MLP neurons of a small language model. Each row is named by its layer, matrix (gate and up: input weights) and neuron, and shows model dimensions 48-239. Each number is 500 + 40 x the weight over its row's rms, rounded and kept within 0 to 999. Numbers have three digits each. A neuron's up and down rows have the sign that makes its largest values positive.
Before each neuron's rows, "fires in" lists the words (lower case) most often at its 100 highest values on Wikipedia text that the model never trained on. A number after a token or word is its count.

fires in: "festival" 21, "year" 17, "took" 16, "years" 12, "different" 10, "war" 9
L2.gate308:459494495498501495456523410544532439533509490456453475469477516483445574529536556489440443559523523429447486593509470452472494553468504412535492484462508470523550488470498475437544554510454480464532513444481458547520429474459529475490560550517536565431493494535507492524535397546566450477567469520528535551457475495528521446521466547440488557466466590524560451520491557471524569452502504416497505480461438513439540521506496527512539536463443474518468504551492473502409533559495534533477538522516525552432511452524546534507459446568550443558504473471491501484548544490496535517
L2.up308:485507526504496454449488477523516448520504479468428447486535588475477542478508575484455441514495480423478497520529493415440546552496525462512475498449430492473608435503544454439557612542494444474524487433489426505537437498449492461491508506479484568470508495498534519512460451506569461504520431500545575491463503471526498431485452507457543545439474592492509511490504522495584589489523565475541476476460430463470492497458488510548521455503472446445433540513485487524450527563485540504467512503492550519451530492526495531502454458562494500561479497434474485541545493481467530508

fires in: "work" 25, "development" 14, "workers" 7, "designed" 7, "works" 7, "design" 7
L2.gate334:484585436558489556515471441524536426429531488504540456453510504544521521486490465547495440560526467486538523474445455450487579491494505507540512472523502473497539443477501478474509466495489414496536402462492499467509568485473543475530518501522527506517524523519539522479558449490513455466569453494566519518494519532536462478512475427482418544541501488493516480540488452485432477455484468458465486469510478468517458443477494560500530436476539472501441500518431440551471443512523462425616496462479528436532490468486513480477493549515466488486509473501508457474465476495511563553
L2.up334:439558463524535558525454478538531419505473542496535546481435526556571489516441434573471408559543479462471561515481516496496519503447451538545521475526524408517552428445480472473509447462412510511488412519460456516475550527483582490465513488533517533509495548513508462538521564550494464486506503511543481509528525501543472476506467467417472507464480413483473427513539421458465473505480450460544493486460472471466440545469519518427500457482487452500469525488410398518459474499467461537578511431491536435516496458559532541529474525436496507575508520488533505494506488476513559549

fires in: "more" 35, "palace" 8, "less" 7, "most" 6, "very" 4
L7.gate210:456498570508479554511451456423496537487542505483468469502482475475460528507498534516535530483478485529492551519458568468452561461509481513616455521519527561518489545511500525417452520518497558490510566546557529493509500447486503591552510554558576527553498446558449451529468549585535516445455552563407528474516473529479523540475445488543516553529437528556561432517580473484558514527534514489430573570460489555453522477488526476542469472425493484530469532452476452513512454522519479503492501474504461481510508437546535547485533505531479465488419492532457502411462501564509487521
L7.up210:527494465493485524463476411473423517534479494491563538522548523422536474436419570459557472466508515496486481456546491498398516486517496443533413508510533471514552505476437591489520477532503449479530558463519468469508518486454523576501464513523493423531529496493535509500537483524532485482508428600508455458525532557519567508491519534538511508420451499512540434543482512499458551531510567489451519490508514451483482506482548471477456530574484490476544535478522481507559468534482480454448551537463501579511490505490545506453578442513505506504562482524535511553355475487423538508

fires in: "year" 16, "1990" 13, "1950" 11, "years" 9, "1960" 8, "1980" 7
L2.gate102:520492501491499457544470504540504401532507556466491471490459469520564549495515489524397525454460541504477533469509474428471495528453502548491592492574538481535541459562538500506541528567478557406519477534518469474535510569517505486435482515521532514482492493446512517543444440505510515474442472541551495500487460457518551601492481462462524553481525486486524488496420452560480497484539443465601548538480516495519464473424504519477490511492481520522442520478454496532556478523596462475527482512513450466470492470555561509483442502579603472534562469456554463475520514481591483545
L2.up102:481553522483466509559510512487539489548510476517546506519449453486551509459440467526423452490474549500491473462519400475467482546458508507529508422479469568510522491488437460482509527528508501458498481574562480449514537562519522514458474502496525542522462526457532530473430519518573456447515505536580498533473469461497533492528529413483564549453463499478489466458458526519493499522544477474560481585536473419533503536453488485468462496444537465570456454536384545530562565556524456469452486507488457511484458458532478503492452548505505483510566475513528489539598503533525516471

fires in: "new" 27, "original" 17, "former" 14, "originally" 9, "newspaper" 5
L2.gate295:546447505536534570511496459543451508507502489522533579461546479480517514405484484484479468545489536565520486530505515453526506480479470491499453435465448510494487515512453506503450470473442478466537518429564518478532500495521473503496456505547521426459526468485478480457560506552527495490559466448479556477525517473523510513525494501478462511574538470515517505448510468480544510379486493495517460532509471551561526413562499433423509518496474506581453487471439365444429451472478474483522491475529502449519468489513479462539513522527450484488519577449476459449473528521569558463
L2.up295:540460543500515567530514494541444528552476464508525547460487473511504502435481438507481451543502499511530455533469543473515510497488486457498484415452454503562494506485417509460431480460423506479520540407548536464575549470454465476483474514501496417467492473487491480471553530527481494509546448454467539469500523461526502535507480500475460503523556468504522497423522469467544518383470476502498455490526496513534530445545502436429503472468491493560477494460412371440448485472482454481515512461552475430515472491553482449514501543512474504527496592476478500466445511550537577479

fires in: "made" 24, "held" 20, "used" 10, "contains" 8, "take" 6
L2.gate146:479480469484505489470495459418540478478563507536472537526563492501465527569485553407457535498465476458434470527595484420546492457485497421497490544541545481440446434590522487465486585496492459434493529512520565554521400545520573508458429570502550468467498523522546528516455444514481544491541474441521555534514518490488530521482463574501442484472438510490528498449501552516483492455436510530537493450591514527498489468498544443426550531463517456522478478555475419481468473557483463508411477501549531470543517482590412480486436500504526467485534510546501553490475479476440493464
L2.up146:519506537506479530487575510546557507557533521545512512449502572500527484553523490495531449482467554484383496579564519510495515451519489448501453578541471479534498467502520485491491466523481457489537555504505513548516419509522502550488482549472544434518474486527473485448504461507494507501534511441488518549460481460447523540519398557446481486478532543491517544450451518561521476404412482562537540468551533512409496521477513526474614565493504457486517472533506379487516424554509420479537489430497539450521563461515493467372547533493525510489524498534494471473476496507509454496

fires in: "white" 24, "while" 11, "whose" 8, "what" 6, "washington" 5
L12.gate420:428490510496460450460505490484427438519461516467504434496503500420491545482453550486543521497438523492500507472491477485420524447577532411548478537480510473425397590478541443535442517522509503506468468453541462586450432526526417439513483616562557509535492413486546560525523494484483509512494530525425449557510457483486501538497486542564435528470479511481530454490469461516562475519509508556456508578495523500507517510492528465516499486483494505471455439557524520497507521511503484524567515526466524503507454461476457454459441507447478476463483502430473480532540569476469500528
L12.up420:484528577490505462460513528481481452528488479472438480485451503506418479509480554472507478597473469441524522504455446501389555476453561453532479548468519445524410534490499482445471483531565571443535494435533482519490454456486486479583551537531503474494462468526547496431526558475436542465498520493449510498454526466547498506341421491483470542510475489506533464509552509530530490536522523546444608508494511503452536496415499527552544481500501436538459440556520532471491486494522475483478572559473497536489428517539541585432483495466523482516497437443475465523539469481528501579

fires in: "in" 28, "for" 24, "on" 20, "to" 10, "of" 4
L10.gate155:500538538497487569442525470527447493461495560504551496528452500490427517558473431419564479443451493511478531448468435430565491517487512534493495596538473501454521545443583484514484538472449497446448472411476546588494441495507505507470488503519531555506516488518505497524470467493497495543474499539403488434500460570495608448484461466479475498546487503551574503556530541539470441432444425437465452528494507554530513443537542505420473520500549548476560513512551429509470416548578499432519445539440504489519482472479560521592490520444494482502514436517513481476484512481506506466
L10.up155:500509474447468444477525471477490439495470504606500532497534426460511530472520451511524535565483531573443468528456541429492483536500549543483547549535499551501530509543541555496448497551516475486497541491545464556470491531501440509466542618443480524451510555452490455459522450592460460534530465505520537477534511556513605522543536471506503469498522501451478527529575456427536482407489553524487513481419462472523512512509485499510480489561472509487526537473556553502541471506538432509558476535464471455468469517493456489494497460539490453443461444534515502478529521470506432451

fires in: "is" 27, "was" 14, "been" 10, "also" 9, "in" 4
L12.gate498:482526468540505507426497469515549425510474541484438505509516420468490510419456532595416529479460514539449471450571491485518506456504512493502471510499555514414431516540522541517504494503518547468554576443415539467453515523561512508483567509443506477568506516518546529540519467564439541457518482584473466516474524539504483559453457458462602478527520456469541453515504455556404446513475475551449526514491484549564523542499437481501476456499459503480465507552494527483494516493481479492590486489381490514513515500452506558474567513515511456462516476490488475523473485455521463498
L12.up498:488491452537499577517447548502548498409500484503491525507446522540545524495457501491416508493427519531473464555462422520508399481528507504513493455461494464473469531471485544488531487528473521472441495467482513491421461497520519547479445503495531436520427519545480488466398516524485552559468457480479544503507525544548477492543476509522516474589491500502465472495429461530457478465514569495542451455562450523502433504431562458507448545555497514495520507503495537543569525482441508477522473486421501484568473462497451582474555478496459510464451465496496513525476510525496489444

fires in: "the" 38, "of" 32, "its" 5, "his" 5
L10.gate264:450528499513515428487534532487560454538421525467507489454503554523494560555552496521524430463481564522515564506532478472504460551552493496500495496485536563526428564511520478508446544504497532552471520446497503458496444471505507448461543548496507545497489523485532509430601526499500531459472525549554553506514492463474489523554536415521474512554455383511525581504465546525502507513524465511569520470467515571520614527543553499368514517560535488545439456450489536464505507466552517525524472461530502514472589465434498478545500552517515457588483485534519458524487516478528530436
L10.up264:522519550443505368487521491568496502498536520499514578472663455518441494507564499463516477525465464482509538479530528476485465480474488490499500472540500529448467473550525496474501543500473503513562478479496563503430504478556473501552444519507494510514440489412473460558502495503434514515434485526501590460545542497517552487495539505565445538516520455503502516605494417504533488434481464520469512575519508430463557536465454483490492538474534498514485612529516499567496559525499504499457497511456446479527433513542496465539441433510513484488472533444482534494542515514530559480

fires in: "white" 24, "while" 11, "whose" 8, "who" 7, "what" 6, "website" 5
L7.gate498:447445465540519492425530498468428468541510473462552532471526459506442502454515496551506495479507490557555558488458449471438414524419543515592475469531489468450396428527506571531521528522509485427509517516532526537479476499535518412561529523530520483489555554471521575511589466507419530486477540531435504463500424501479534490474509463455478552527418474525542483492504542537570554517488496511483564547469547488536484467503502518548550573492443512417543537493520518498532525540483477483480524509443456537450509446479522571463500484481493497440467493402554458564503577551554475515
L7.up498:479442543452418494463468497489447458516435469469451477504525411468539523491502527451558548490490517458463475468500497522469544504493551473501507522485566418458527532551566533511536503486468487416498537512486477543473486521453540540589473519466482484498423467449646507445548513590478528490529507540474442460491580477536542442452471502497496515451496613520540554452544572468543424503476540528486485447489552509447516525503524472505561554526512495473509494485488581477500554499467516557478550523430555548439522522422524550552500520465526511554486499470457501493449469476535505513

fires in: "of" 76, "notable" 5, "these" 5
L7.gate343:456481502547452563518617485494426411497589555553529566496508467473504504446559458536571440568421527521507518503498480507528520523611459527472433560483474509397553464465531481498456448490459475525540499509437476529504548457570449469445547555493484427518550487499521510502503494458489550481464561466490517446531477487546606534565532507480476478465572530498472476439493521565463491543468472532484499482455512498474510487529519476485533529505481494566472479509515519483514494502442449481522535554557507517495517510504489531543477477424527488561516466510490492499447543502452516499
L7.up343:480436513548430508510514474536440542506529487498516514483492470460530624538530430554539499535431491474478469425438501492514479557521429497533470450453465558457525474519546573493461488425495539599481506448503430507462499449534488531467507579430503441504545490526477482523519488516468476502451379514537510438565531494508542525554438500523511431441527500505444508502502502506548446465464500499507543506479488483498551393540519414552500577524530462496480492481561503420494518509452505516515524526526562510436489497475522437592490526478535450484513552451481538583453511477497452447

fires in: "more" 30, "most" 14, "top" 6, "best" 5
L11.gate290:455512579539600517526427462512463468467435499541493557557503495523485529530513537428491546475512531522464495544491530543496495468540515436533482447524533555480402501496503579466591490500528525440538497511499514517439517531559561533491473575469537473494506514514510550471547456490537540551508501551470536450478512459517516582548474442454437482557504488594534471553508537464405540506505557408469549511495524447499510470531453437445510509478525445507458479467444506522520532477510433505546445552509482506491505454452567462461558516481479428577470565522509541544508504533526461463
L11.up290:459490539448493401574524437537500482555527532516442549533536523489509507425474515450406500454476553409497403434475554488431540505476505465490543504549524497484457553529426507585470545530553562475529483485510559538488489574448474559417511477453517382544412411480443560493550504528536476460466439489505473555421524461451503482555488557500518523523459554466541501510520537489467474499532496491499493475494514446499474551453506451503488468461446538462475509511472548548502478518513515507493510483582511489469546501504475521454470513520473467514565623568544493495549435510498545586

fires in: "all" 20, "such" 19, "both" 16, "now" 6, "allow" 4
L8.gate73:483500526446506554553474440536469511480521491485554489533497453507527563583452557515468493509503503470532515436493536513517506442473553486491498528500542492526457557545542534502522415387472558472421542500497449560526440452466438511605477510518492528481462527472586482534495485508525444517521483453460468497523453557522473549544539454574492541484527446498451550553509557497487547527497448463546483566489486499514460426439530501527429552441473560529421455495509490571536488507437518490537470523457551482482527491428527536548554482452495500512523567498442508380487517471527436478
L8.up73:460536556464482535461502518597464534518583509558498457586537448476517483525518493542402488517540445577446528479501498500472545540469463523499574553503488521450531533479536598499602477542501496562495457560519489550536497456445495541518484493498453499492445519539480487431529471484546520493511462502505491515518575429515465511474400498481487566415538523501538518588539489478525533513502453470469526496448488514503572545495495492534434486572582482455462532464468517512486532533541502528517506463546502533497468524438489516500567499515533413430509513498543493464544420427479505490

fires in: "the" 69, "in" 5
L10.gate73:459544538400504503435499485469463483493437490487553505516517479549480511470477530548470491501465512592533443464446455453453509535512560432550505449543571433553511527541504527517453508572498457460492500550515520485455560548442515528510481549511544529504485451500546548548574541407407471430448449535530446406491491498494480477549492502453505533555435461514524512605466537529515435524538482522543530506619539555506527448459482491448464528556492584478523522537521465507511493515494484553502510504518461511541478448530537510516526486495432482526516526579526561484483485461592545473
L10.up73:506516544504490488476526521540494488531519508537474577501514505522502494532598447531495502490485481520520534498500456501467487527487540479506504441457429515472484513564557509546470514495511518549575475498499538554523489510480572556443481434550450414515492476454492539447531608457547508477520393553545477444477503496520490493527510495519560525562466492606542499457450474491539473457486547441488513508578439463546518468560408513530516478526508460536482472463543511503476478473536404519519546456563486453534585501462543477513525540499420469479522543466529487528491536487502557513

fires in: "after" 27, "as" 13, "species" 9, "died" 4, "accompanied" 4
L2.gate231:446547518491519535497513470485475580470488538418445509512597514501445515561450465517483530533519432503526507522448487490577561516552579462519484498450542540491516523552458472473425538456517442490472457522434479512502483477431497465504505513535489442423512503499496540553480499500509551491565482510512476578526511531420470577528503468489495505440507505505521523421536528448518491465490555481460491524501510421519483541543542550473453534526455445573504530467489438468489460477481517424439507439477456537454434495540406532467429500477522475543471497490455505509434528424498411481
L2.up231:523493419548438468544473533444540474481540574513464554502459480525522502443523514515496506547580499532510463526483583534485459565490504532512433497470504482470483504477546518418522534541488463513512490496447447582546424470480453555536495532539497560467498515442468518486539489478435466480524467498542445474462493470447489481497493515581521478515580500537510506497460538448467500586569602502397512466463507424449526507601500534561444465438472517493528437476514459512551510500518521515521495548535434473485476491498458474540464533482539448492405594456481526533526472512536471588

fires in: "several" 19, "of" 11, "various" 7, "numerous" 6, "five" 5, "different" 5
L10.gate363:546413538523499506512565510456488497501596508504541504444489483449534583496474443504561526492468538534538528542502470513570553437532426474528487497498554531446478502494573502470474527435482533521466507511510498522484448442540488537538497597539510439481512518447510523497515520448479508521524582572501527485469502448468506507527529510546481510573538501486457508468571497505564534537507448471506506539457530494464529432588508453474497494542434560521484579529479433428474492462514545440484515572490495520395501491469518401543551447475498451508481528510461497483477581442521455498
L10.up363:480482487498461498483502569485493496587560510522524531511531554471564483486554442522537517484429424493479547483490536510498570527529517512537483541472447472474572586538489531550511491459508517521523459535510459508514522549484442513497565464420515453476534507490527510538475584540519515513572554477506563476498529524503562564469435480563467543517497467468540442531469549518486551561548429507526531518428510516560475537541562501464501544515464486473426498494500449496540453522532507508480465589499526541466497493504457465592624523459597492572489491468506521557586542445520560490

fires in: "new" 24, "original" 17, "professional" 10, "originally" 9, "former" 5, "modern" 4
L2.gate588:538496527490456580503516482533463484502511445498487467507527469489490533474506492546455436475522455521475469580450539478480472492448497466507464485488537504533431459472463488458473405511496482481498550509534521509421567500471529489520497607506522471492510482569446482486549491439479553544505485497415530567519504519520499527418495475444466525466513568522521550495445567439465415465581492550419517560510516481522570441530508466470496501530497519590477486474509494510455536520572388544553477506561507433462504498534522471470534462453543500536417525446445467427489531463482559562
L2.up588:546561481543446491519579485468460456531434508514486537483476537452566480482466449561483536531527523419517491470520468490560441495449479512506512413483490541474543507488495505488548517510413523482520512496473606493524505548485499509458450492508465480459500484492514542506479487487533426457523514502364560551490506519522518594466526558487465503484517505473497573492436487509512475437507528477516488516427586513535522455545461430535564465514474512551509515454451474478504430494447485482521431395512487538476485542524456489514432568513506492438477514501503492483480497569476615424

fires in: "more" 16, "most" 15, "less" 7, "remained" 4, "very" 4, "highly" 4
L9.gate468:459518517503500541519494501571459531503489487556499483467541493512414516567517526474516493513493545505470553536474479483503475594548497497539459529529436488523462524498501467493495480611501472449516482421502558574513447486495513602499410582528545488468515524566477545540523546505488436524530528527487553512522531557548560531493483486514509478505451512507559540526460501424501534457572424506438485507477485491458574533573503498555495514527539499502483496422522501472513491535474564603491494528512517470512436459474433542470565523428552486494481518484474536531416598501486517484
L9.up468:426500498429536487495521517423486513545525572532511551490447487547473458444544530481493472553500513441535508489515472500491537458471511544486477574485487586488547448468482501513504430529463468462449502523551479533530471549500456480468494543464462506519521522457478478523431445612513559434604558530566476458545489554514485526549535512460450505534405479527561518493525567508536516522539447501480451463449535442496529574459549542489529465501523495501511517571428511421549438544442542466535461512483551485543483498530501458506519495449530502497540448418544478577468486496475621533

fires in: "began" 16, "did" 14, "started" 7, "does" 7, "opened" 7, "either" 6
L10.gate490:506487486464518440501583537527530472464573507518498515467543540487528568484506549556480559500455491622531510497563536452453501586537455426553461444505503511397521516541540534482472518501473535433481491481475549545523447494504502521536484532507567382454544496539524492557541498516535479448511508522468455466537459561452514574492541455521494486512472475526596460501481545484522578486461483475438491553524504494518495404471454477492583478438547518443468510548556489452532559490461497519541465548470554427533494449485528527535495466445437439518470530510467559523536616456492518517
L10.up490:527554446528535534483501508526443448477550469562566528475499447482559489461555526549530515506478510571499539529484501520547425489531474497473473474527505515520478504455479543560463498528575528537390497521486460510474559555474467419434503463457491534543533550508533430510440493459504487500487455516477428516485476485459476531508476461466504451536544520559497436490442406588461509523494553482470469482488523463482443484478560507474482505494537481523463492521493487446539458439390487526546469513463470392530513512574485460513490519427535507455469562459533473541558570510456540474

fires in: "took" 19, "make" 15, "made" 12, "takes" 8, "take" 7, "having" 6
L4.gate100:484555539417520602471612418465442469456467573448463525458564514519487494503475508560444502533531476570500468491482514405594531443464500507500481550487588558409451512522601484510474491446521546537445496453494509498506487464563516534477445556566514515489456531504520506537507553450481490496508493535474487470478495557474493560497493473467438516490445510476514477466467533401492573506524492481519484519545453481476467459449513488469437568495497593408490486478441477519503503542473483499449483496459483479490528489504481561520517491490473486540499553435527472460547537419522499529
L4.up100:510486468568502485467586449555441510492530541481441469436541455422519507513555503512490444468420439530458524522490542511518485479488533412516519501500528520415485493478571466518529436469483496525431483440483465510481482493519565498489491495475539501457472487571480541499507522514487528563463524484482510563481549424495426467455423445454481494489419508482479423470475545454463489463451469500520440493545493479467490484503476505455521481502468516526573485502549533445531532482536444608507460459460521474463471470484440465443463502464573538437484490501465455505609533560475440492

fires in: "had" 42, "announced" 15, "studied" 6, "believed" 4, "production" 4
L2.gate386:499487525554445448549503471552508514517552578499513503526461493432506616487574471464499516473462497449515578572555501478454467409499518569454546558472522575475506516522524449506474548507514480517524463489518541595531457495470462461464538513522533507471540524543485482545551442387461446481519485507448502549469488475513498507502546488503451614538510483485577424539445484453469478550538488482546511521520533525514539501504438498454504447506469488505483519564457468568528495435498495502498506439461474472521515523528456443506471547494475399531471446472445495469527475466469543520
L2.up386:465481511517446487520473471486561479520579480538497520535482565495559608428503430470502500506455476407481555542531488459501464470521491564459543487492527593467476504426451412493483505479468491549547496577513506554490472469471541490513528538527542476524546481522451452488522473490484515484507481469482543513446481473499392469540525492528430531497468480540544478481447525495492478524591561527503463494457492478495515513523453551480491509534531480543485483533446463560486447477485469520550556492491477528509392510419481423491536512450505380543424401513469558500571458472447578559

fires in: "played" 17, "player" 17, "home" 17, "play" 11, "plays" 9
L2.gate437:460505441503584507478559385448492514422550541475537467479487473464488549461503522510515491476486382576464428624491513481458455523478519487487485528506518545487433433468537548496533462526563497509560483488396488476516486560482487509501475556559517452555513517525498564551515512481461510426437466503560540508480623483459487519454426458496562562452466533493462459477501520482508520502429548499473472474524611473466491508498529553450557544496484493485506479516478520480421477481501538501472568542473537483463475517536507550467521515461494362521465443481516495510506468489498491525
L2.up437:484477540484466526521505513524487443529489531454444514447486487509450425593520464504439479494472453456503540442516496509550534482558506468546503499489507460473481484516498436489453528402490436466450544521541501545473531464411547479491419515493515447441501443491461503513510560508491566564509472546433486474557464532574468518427517577471446478550444434507532533457473545476551535478503460473497514504494477479534469559488559511518491516499506484479504477463497577505482443514565428408418478515514538457504492451563506494571474464547513603473500462458443498452485571557438510449

fires in: "as" 48, "zone" 4
L9.gate324:455492455483490559410590453447477543531519476501509570480483514501476475492493460503495503492609498544490465454457514432467561465525547470533451466499553492564522525503498576523531432526513440484465466512490495554467490469453529381498529494466547455509506435502513532464525496526454563482469482513505520505478469565501504578507460550507479505513481456552494529499516598441498470495542451491531498472489485481529518458502419477524465523483463548498476505466515483476567529514524487566541546421513453494439441439464467502468523481561547502500451485521538517515534529577534486500
L9.up324:504516482540591504510497456501522512506513517502511555510499473503559467458496489535499554471488491540518537515491522471423458444453498525561515474530500521497428514493551526460534522484497477529482491483508483527584518555466585568559540550546522498433588504567504562467592478534409576501466529534488509490486557488491467501505454498426473550488497523489497462446497530498470499585506566541480522487458573486470469492548448551486470489482444462531469454492431536488505498513518445527528508434425528410451477472574463505440504528453494480527496604448517505576478459557493424567

fires in: "this" 65, "these" 11, "that" 6, "his" 4
L9.gate696:490517568479472414537548491446476465486453495458534523471565449492484480504467452442478535555439490488502518503531500426510562468473504536500479510514487540469504474547474587477473560464496552469541540541527507558521542441462534558530474551498555469465483485419556511480554437529462545487471476460450543480469473540467524515463536463484531515486504455538594435470504512455495538456507577530512523553494531432540463528532470513470503516509478461455540530517432457548485509522420497477424477535522463422450553466551473480471544512443511456518507504555429529520473581450416487513
L9.up696:519469575594464477496536496483541471539416437545465498486460551560472508501506452502493503535493400601460519497465511471527527501497607539551523480498502482472454610499494586484541538499509500494538485574460501528504526399481494519509546521492478452513423483504500519550595502550475478458495515522499445450491522464459505515557547527588551543489540528563482494492541502455505564499532517460477567468448567547489520540491484515579449510550469453445474476453588467486513565438488522489504543447488541502553560484466490443489564478472502494509550575438516467497563544441511404530

fires in: "of" 27, "for" 18, "over" 9, "to" 9
L9.gate224:504549427495578465456523546478482474425529643526489500466454473433546512537547481491443463566547544469397479572538485489515560535540525420482474501482484535435497510553610496479485520492529592416570566476471543494548508446462474456463605533445509485519516512453495551505505479529423454451496546498519536526533509530525495489598526508497506471493474488472496541509534491495430486490477511501489424487474530512540539524486452459507525547481511539587507526493533570500424538483506500480492465533526519503528499499511508598524532485479457469482516516507462489454455494469513468549
L9.up224:508498505457485517541507501557451490523498482472512501498382459501418510527481462538446489603442528552497508551508518486504532521534444496481448469528481517519424579511480499458451547430480419546521481523495492506561509433533590478506497515476532507489545450473521511482456521530456603464496562553455397504468403563405535511447497520512514452515466549546528461456563543528460436528496501552447511480404485486574466512463529506498535532494556514509523478471490533437498520429466501514481516479492474589528523477483460502474507515612518522432437455518421479418418512486516545515

fires in: "of" 66, "in" 27
L10.gate699:470519491500508483487487513524580396442468580504452557454459525521502508524524469490548538502442523533463504470522458491513573544583498563503505507630544532521411562535522592497505627406500496526565526467465516489491503458505485462459476465508508516496518496510468472499490512507460493530440497575517512422516561521492580520527530559522539558603493447504526503508497504473499596501523528450446477514453501588479544514500529438533445483523546485522484533465535517434510468496495490502504440439480480498500546481501488503536482506508402512603493546477454502495506484439515497473
L10.up699:459563529425447524460464543482464538536481472526506528489549501521440510500495462463476496508503535549553489440529446482475550471566499493506486460500426583438506481502486524448479493544449530480468555456485467496477517513468509501491432531483533493445541505481498514521497425519498511479527496484536539536492501581418465509495532485531485534463498473495519422514553524497521522512442526477442532543506610424587537514410521436433490512478522478483606399539496540490526517495537458527529528582543530536567504505504407450499534453472472461438503540452442456515549562508512561519

fires in: "not" 17, "t" 16, "did" 13, "does" 7
L10.gate40:486447513456582491492516544443472565534502502483510460492549520591462508512518542489470465551471526583482563496474549459501479519506485477496458540457436500442563537497507463530563525526471415528487551501543449567529464566472497519484530510516532475421595491556541560503536540502518550550446536534465496466436507537455538548487537480511427503514432542580503468483502543503486435498573486473494508490509427516498561536514473509492547517517563409435458491481444478510538507533456485531517404470451521541476561491532447470493485563449551518538483444544460426507491505479462505527
L10.up40:478452491544553548471496426472480533479548572504474521478524484516495509499476467513495466502492579500455550527494453491539519531467552497501488496483451506505469475422418429471479442500561519483470530451502476490418566533498513492483579508501512586439518478524550525524443538491442454487506497525502471409405418431447502579477502437463444469430510514539454490518395467525516468491518490557568468470538531450486574541520550515449532447529541470551523508470505492441403496493498527525419450497561482421451576488562525495544583502419503483467519454474427514407554456481513504513

fires in: "original" 17, "old" 10, "large" 10, "originally" 9, "new" 7
L2.gate425:513531475430517478579509482564491504536542487477513529513560552506513532473492465531418481482564486513455525547509562450496432423452480548479530511477489511515577503527476443506514485544464531543461488536503505568502431524491554449468503498549500604428529472499484518583523483519586442418548473525500532562529510491534575467495504518516512524564520483435568495451452546467410507449510501474447456517492439489433473447463546470486553505527453500559475484501537454453472447477447477483460499432562515446508501488555515507484451537551536457560472545473509451495488521471506421466
L2.up425:512467525418578514459484526495502481509451481523536541482496537484568512442525475492511433528489524480490472524509507528483493476513450540511451455442515520521480461429457532550524491568463542510472475474563532476509511475450438473493507500529502491463481496468459576507509527490533505488496548519488477456528510521491510552479535475553450540490506502503457443457414542430557442464488465517493414491529519501462563487456461425510542449512555550515513489418501466529392453583491492537475500495596530483509501488520451492467504522525403437487447535517558485482513480520537493454

fires in: "work" 25, "called" 10, "workers" 7, "came" 7, "married" 7
L2.gate408:527434502485536498510512443432520497525547474473481484473453475572551512506515483529454517573549545440460505471503582489493549548505460397514533539516489496469496461465524503531492529506516463463506478457551453501476476548456526558537444503588576492514470534518432526522538451483454508447528480526425507547519503532530568491497493479496497471468464486494485498451518568428521557497425441488562447490522513505504513440419529513519515575382503449522498514461480488458476535480505440495496518529548547541564517459552445454513481467451458472518530431422500475483544552575489545511
L2.up408:520442460554503486474490457464480439498540466504483413526464537583574504506546510575490534542484532375455457439532520498456514500513450411480535557514466555465481484492501473537505513446474487519562453478553452467495518516416520559517429485547476491512460501529411541492504511504450514431524447474455489572512486515538493480536449491491503504389540487445470478489519527538535561466423503488554422501479551530528484435401555501518501479457422438539435549440488484480473484498489525491510518529515622495535512502543474479508477456470434502505591454436508488491524471551505582513

fires in: "the" 69, "s" 7
L9.gate478:434470560500511571490510469517466446504487471481491530439527448546512570490573425452482489579447446554564510495513497482523529436528524472550450486490522504535458452491594515567488591507486530517458532484496470564424487437457468447475447533563506515483522408487516501517569486525503445459476497502562571524559521462519495518533507491486525470462512529463482529465496550456457467478509512536477509487454528473500606538479489551454496517493543520522360557469524500527499584484506445575544503514476519546473560459469493485465440520542491417583482496524503507515508586489507536538
L9.up478:544488520427510484473473442452498553508435475527476534534488444540543495535529501409527478487421570525578498568526529541400521502448564478495501454507432522596496497520567488514573472509588512541521515489537516500474544564462513493478417474436509520474569522476482509492509546486546498547446493549537508486471492472477459546455466568525553496503532438486527439516494433520518472473520488544488509463508542521466497515490434490470486558514474489497455569444541519508470437514537495480534406450469459440442508506513499453466479523503484480538547479548560471468472498561518512495

fires in: "in" 30, "must" 9, "on" 9, "whose" 7
L4.gate613:518456541476484438461547400486438491502548570479526500475513473424484498479457451534506498436460515566533533452449455468474501477525528470502489548544510462507419485530575492468489513403490476531457518451499481491524470570520542462458439515525506613477484459478546569587460457567480493516481471569523546485514479549549518502553554509537496503545417444469469500455535466537513545525521519546481484499536420544447494555549488426464531505507454486520528526563519531504474575504479491494469475470383522472379520509557528502490537490487439478488476527515471449480469522479558496522
L4.up613:554541530455373488457519534531479450501521495529473463490464490454469485574498480512486559486446396540445448471499479474499574497509534443481518548508495507553560467509573509481530555565460574472479473534527512532499450532530510576504529475403500543458454517475514483524482469459493504582448544512493484536458556543526513461519512427435513522504510498533474484526471529478520477492510515520432530547422521407503529527511482498553510446526583543448466500481527461409440469485453489531423492475453491535428518514497561538547598505542497500386426462463513543507474511452508465483